config.yaml
d_model: 160
activation: "tanh_gelu"
norm_eps: 1e-06
qk_norm: false
init_std_up: 0.0395
schedule: "wsd"
steps: 16126
dataset: "wikipedia_en"
MLP neurons of a small language model. Each row is named by its layer, matrix (up: input weights) and neuron, and shows model dimensions 0-159. Each number is 128 + 32 x the weight over its row's rms, rounded and kept within 0 to 255. Numbers have three digits each.
Before each neuron's rows, "fires in" lists the words (lower case) most often at its 100 highest values on Wikipedia text that the model never trained on.

fires in: "different", "small", "few", "large", "various", "other"
L4.up137:133098169118038084135063145111101081087112130081105088098087109133142088127131170071123058127157128123139108120149151181115059129197134133103106142061100187148105154155107135152104204091137150207112065126105110139090112134070203174110169117141141095105192167153128108118130130121153143177139078137180106127178105142152130156118151120105116121131132101139119122138176112102111126135132177121097173153145162165105118164162155147157137125156129144131122126112177190051127088158117120

fires in: "in", "taken", "initially", "injured", "take", "taking"
L4.up470:115115141124148182094073162123076079120079126099143123116136130092087017194135131119128121128140092150112163101114116093182110100171174170126127196118153128114098152206142136092158089133097107150110162145083091126145186149117112122126125090208150203079180138096166148127106117119105140122189089135117157131169132125121123131134058134129093164118115096107123147144183158125164101135139185135115169130087080089155116166094134180116143185108054126169151124131128129138133101067132100

fires in: "an"
L4.up188:137160103098131166141147138141129143114127126139164103103109110159112124048116169101145079123159108126119196137148139148096126074104106126059132157086129118137114177102143158126171080085166082082073161157157134145174178083127136143199111172145114143155186121171139184203099178149094156138128116113113094040160140102081103141146074097168099152107074093144079171082134141140176140124166167160102050105145108149134095120113090095137180156092070172135136122134102146132133144155118136

fires in: "an", "or", "animation"
L4.up639:174091152133080114152095101132088169068129135129090149098157017178157091119097181124084088116168118055142120113098138103078126104143116168075125177073142151106134142156124136134133126122130104081121090146122114135095141192120105101152159139164149090149124171110156119165159147150101103160088117165128073119180122142079080146176178103158108106139160115150155150201101131128170134167146207111143136100147094137154132099118091174142132136165139122122147143093220124134154101111186064

fires in: "a", "the", "an", "s", "appointed"
L4.up418:142071138125072136155088165148136148188135148111133100137115136138112150137100163157134085113109134117102174160111159166107098073110136119125100146122137168060111179109152114132191145115145101099116109119113074127131140147128096057151161026122118138114202067123143170159114120124131096103136161092194109130185116165178073144175090130160100129144157111113146131107118139164094141126155097153033105049101097184102049149166146124162155157073094146117125099127117134130094104180151102

fires in: "a", "by", "of", "an", "under"
L4.up105:167111142077139083180099166088103122107106113135209166165103108118128113084169109145122078149143048160162137100135143141114171129171133141080104163081124130064160132159126120076130119140123129098088117207094069111086182120096123115136179142150093165043150103134083105164114187144146177132100114092167131120178101134133071171158149185133070118138111092161139104112053100131115153162133170093130139087148110163125166100128131168174172145119111168133130146120130076159144091097145119

fires in: "a", "an", "claimed"
L4.up578:149127152110108123122151171203158158144108139128134083093092129055105113166128119125137073141085127169140209130125081169143080095147137106101108148123137161130101113161066096137139149075143060060133156130176113140099176129136105100186134145118108100143178069181135126095192148162125132130161118089155141159229096121095102136146130151126090124154107118056106131095120115131152146118166111144044147142150098103145163175138165131111149080158098105111172147141116101122076193171080123

fires in: "a", "most", "more", "or", "any"
L4.up326:186122188132085127120059084140051123148121143133123116117115086154164052120136157122129108121131107135080178118153199111122116052167107115086155126059210139089116127144128168179121074122116148085099166172103101139113118229126116162107156128140098113068117143122128124100180129108157092110102146086143156109169098139125106135174159164113085127127125121150130123131155109132107170156113186128091151161149146079184200138129156138168124119160143173129155175146179151098111083110110080

fires in: "of", "other", "between", "both", "among", "various"
L4.up367:171122208165090081146072087085166114152059156072123178148126116136123092159133168054105111066104130099170134123138126130174094105146107149151092163064157144132138079090098150165124091133103120155127103129063132049146164103124140162119160117152134121119159118133165106109110066121082162149124079130102086097136150176150109156170091139106117177149119086156127111086227162139133133062106149104148114148136128165182145146143090116112172107158121137140144211117132125156145108152113090

fires in: "a", "average"
L4.up540:156083152156112137135129143128117125123131124074117145078113129170135111202175147125100112110088132094131088125122152087110138049140143134096050149093127159156065035149056113135136125100143150136162098141173095140123149125138155128157120105090127146130138111133149107140154117229124157117135121109147122155114061148131111174104107166101113060094125096069151148123077171167108160156113150139179142124184126070213158158129146109103130090127203209131152072116149136103129149133161104

fires in: "new", "most", "news", "produce", "middle"
L4.up200:101133169115063109162116151069120126126054120107127118126115122177110117156135123119123124178091167142143084115118162071139170111168125118058093139116105088054125123093174145091118118120105170103120186122167109172152163127089132109178151156070168144088144145102122122074220076192125061136133153116193126120174061129122092111204174148088075131168134129129092129059086143164151125140117151094111127131138116138119176106143146171132129112110159167115150137113134107071117159104140081

fires in: "an", "croatia", "walter", "crown", "another"
L4.up311:111117122116102190141124115156089183181111136130187041130165130120123155106094119096115110162158103127163115111094203115141202103159064184148116129078180169112108137167109175110158089120131048141153132125131110165139137135132089108130109103137138111116127175132162160140189151103133062129138078096134083113178167173079093170136158140109110082143078106130112125132135128124120188145130115179064158062108080141114113131076138111149119162143121143120138159142221093104157098169152100

fires in: "is", "was", "tunisia", "guna", "became"
L4.up261:124119123122085131148101113125191100111157121099173120141154077072119137179128175129159131088074131164154092130080149149104127108126101110101122120131098145073110185142102186074164171149120095123164141164100066106141140086169101145146113155158129100063148137144101153204191155179131110133130154179162117087130143123100061174124134134108158144100079140131065149125092151113072153114203127145146085075132068112122085084111090161121107146125120216136110128158158144131197093128176128

fires in: "new", "austria", "news", "austrian"
L4.up455:106133120160132167127100148121159117128080127095106068165146123126149089124178138128142093181114096106121110159176129103113178099120125104089069171088099209097094117112096140125179111112089144082076080083111131070132158139108160149137145129187156076089227098124113160116129078169126092147203127142179134177154116112152125129112138107082107160116140089132088113126076089066130154141188146101113126136160179152145085137094135163126156149093107180150161129129143111110207083147182137

fires in: "was", "beginning", "plot", "as", "became"
L4.up372:129066110065111181150114141097118090150099115104133108121192060093126183187134137173158133135125100108127115190134212133122105097106144180106118163162177133119114159107127072116137101132116125146152064117066129105107094159163153130144151120135100013136180125169169194134131166169139116173180163185121068086140125172147155180104134140098160087129149121137141129134138106136070171132176100097107101068118138131182122110135096176132136176154141120152131128145138087081130119119130119